Weights of a small GPT-style language model, trained from scratch on English Wikipedia.
Size: 8 layers, width 224, 7 heads of 32 (1 for keys and values), vocabulary 1024, 3.79M parameters.
Architecture: RMSNorm before each block, rotary positions, no biases in attention or MLP, untied embeddings.
Training: a variant of Adam for these matrices, 139M tokens, 8472 steps.
MLP neurons of a small language model. Each row is named by its layer, matrix (gate and up: input weights) and neuron, and shows model dimensions 16-111. Each number is 500 + 25 x the weight over its row's rms, rounded and kept within 0 to 999. Numbers have three digits each. A neuron's up and down rows have the sign that makes its largest values positive.
After each neuron's rows, "fires after" lists the tokens most often just before its 100 highest values on Wikipedia text that the model never trained on.

L5.gate260:483447478495525488477511483490493467501553547526486526480480505565518524493501471505498492501504533494534503515506499512468511485481490509482556476528534491468465545485531485511520507499510478488527495533458500546505492500489534471518497526491484520530446518463495456507515461541459501540
L5.up260:553504479544491463509530494470500494518531507542489490517548528522459505526481506510462537490489447527470467470492532522492468539517482512526459520493513494474484540486492506430506512495525494494511525522509523500509505499514495509555492486495495480484543526509518491524481498554472510435
fires after: " c", " sh", " cont", " g", " ret"

L5.gate209:519470478462501528536518482475537523502540532497456493536497510485475483487492504553530510469510494486485533481501521527491507443428515491491487474514519462536415513445516515558451526499482499469522486483472477490526519503483527463529474469542511479549504502516458496475508480503511525472
L5.up209:482483514514494491521484495478510538508486485507498507565514509515498478462510474510443438516511468498505551459508474523512499501478446454517527484535533472497530521515477501492510483535535532527493520514504506487500489479449482488531520519443522495486537490517521535519510496474484458453
fires after: " s", "il", " G", "el", " ch", " Q"

L5.gate177:484516517480477470530454495498483517469525498499538470528534488457520498512523519476484455483540471498517504510462474518478494511493490540510482505552472509510504511536524500475506461490512509492445519510549503507532499521509493517486499495467473505479511478497494493502492566495487506509
L5.up177:492496465505519492528487518480462546532526490524495480485467525481538563500520529458485462490496493458509502501519539507554472491482495508532536512534488525479506505540486482502520534501453509501478525496513445491505480550526462532519509513521486501510514454507470483501474519480478531455
fires after: " H", " h", " I", " University", "H"

L5.gate383:517481498461499525522539521479523465536506515519548528509514455506459474483506515492499522503532509512509495485438519461489481486507476521500518511461529490472495494478529545493534525488490502465508524507557521458544454497477510471456564516541439483470498481518478544501501498494470509506
L5.up383:485571473520488498469496520517515477523508511502511507514509529528514459491506492512497456516499470511501477518486500484514471500497530514473499486512489528461476462521516474500524508466469491482492492455485503485505506514469523519524496500484514479510490469497479527474553478497472528554
fires after: " J", "r", " Ge", " Br", " ch"

L5.gate157:482470497492490490466470554493514481482528553500447515557497485472484500478494496542539500505472475504503532549464485496469494512492453465525527482485471547507499479520504535537491468487490510504539482526499483515454494492475514492508466466543495513529529506500517498498496452502463490504
L5.up157:569500551460482535531536467477481542483477467530476517524498534530511549464483528466483484493530513488488466471562523503493499528506468501500524486511484507454518512481532534528471475521452522498536467497504507471483457517474498517507491514450526493521492512469517507465502514496516468502
fires after: " Y", "s", " are", "at", "as", "x"

L5.gate68:526505526504520518522506492532501485534512494522519460524551565491452442523482504476539528469552497475506514481509481531502522524477500511475525495462513477487488526501461481547482522484476526500505460531515498524509493478491511493487480546504517448479522524536504496513523471482502489492
L5.up68:531511506498561508531524507514525485538493494493481469538495512498499469493476493501512501486522472502508466471523467490484491470533507474482507523501474486508489542507504473498514505479465504473482540559485483505535478484525504455480591484484497498495577494483500495468474490527477512448
fires after: " J", "r", " B", " m", " C"

L5.gate266:476556504441499487544526510513506478483451516479487490476529484485497482537511494467475523479515497473479517530482497479501533464481489529489507509512513443451492526494469523489460516504469501555481486535503538478505500505479515502490521511525512529500512474492458499495521546514498545522
L5.up266:469511498558484498470517494528540490531475520472503541485516489528502418497508507519486495497515539509487516508464506569506547499482526536507501484514481494467481520530503525473523475472533539493487484479498488434496518470484521457502544503507483495528466487502508486491563470497518542483
fires after: " j", " b", " com", " J", "re"

L5.gate208:507501507510494493506498502478491495511533518486466530487478458519536526525520492491505525523473473497511492572506466450439474471476519515483479515520539525534496525524497479480538486499506487468496528507493502502555507538491487493539527529511477524501490551516519527518518537423492495502
L5.up208:507501497498488488495471482484496435519517518532498469521479551490552489477512513561519473495511505528494494495490517504472466505493465476500472486470511507514497459539557468501536455487512536487485513499513541467494495488463504491492517530495498524504549543484511535508510510436537465557
fires after: " w", "he", " S", " he", " D"

L5.gate364:511488516477536492501520482475509498495505551529492455441477495492511498504500493474514514511548504492511460486490506484508491500444513525513456495522476481550512507516510501484488476492476512509508516492506447539528463499503507517506518510481494526468450502461505528545500500469506558471
L5.up364:521512503532507497528512506531502524476506530526504489469540492516511520512479479464510513525545519526525506521505508513515505496421520555522496526530468475494488542484463497486507472522511491512489477529475466511514527508500514458490571542487486512480511522528498513536472509488519518517
fires after: " includ", "e", " Mar", "g", " B", "\n\n"

L5.gate262:474515502535534485459491501494520469490492522519490495498484515496534514471500543506505528503520526488469469541493497492501513464526515531505508510501513476479496525552497512502502480507484510491519503514514508486498473459493463471506518495477495446520505489478515509489553451521489497496
L5.up262:499504494502464462473503475522465473445467496505515475519486491513510508507524514452508476473467527489487450526513495504527467506479461531470499516523505512472479546478482489494525484486467452509447478501519513463460500544513507502490497507535445538496469522502459491530532473499500523508
fires after: " B", "re", " st", " G", "g", "ri"

L5.gate316:501476487500503479501507524507558439493497490515460466483517557553502480479545487495540508482546463502498527514526504475473482509467542487492554475518497495515461491501484492562494501497497487504448530514495464505524490475482483478518514467515478526512481468574547467477490481490477503493
L5.up316:531466479518511513466507463500455473480548481500512506472483533538525483560516509488523510542500478528525538508483521411479464476511469468501527500446482500465477515528535546514491525532536490540512492485533503487531513513480516507466499468512471511485475488516486528504499511455485472503
fires after: " H", " Gr", " S", " J", "m"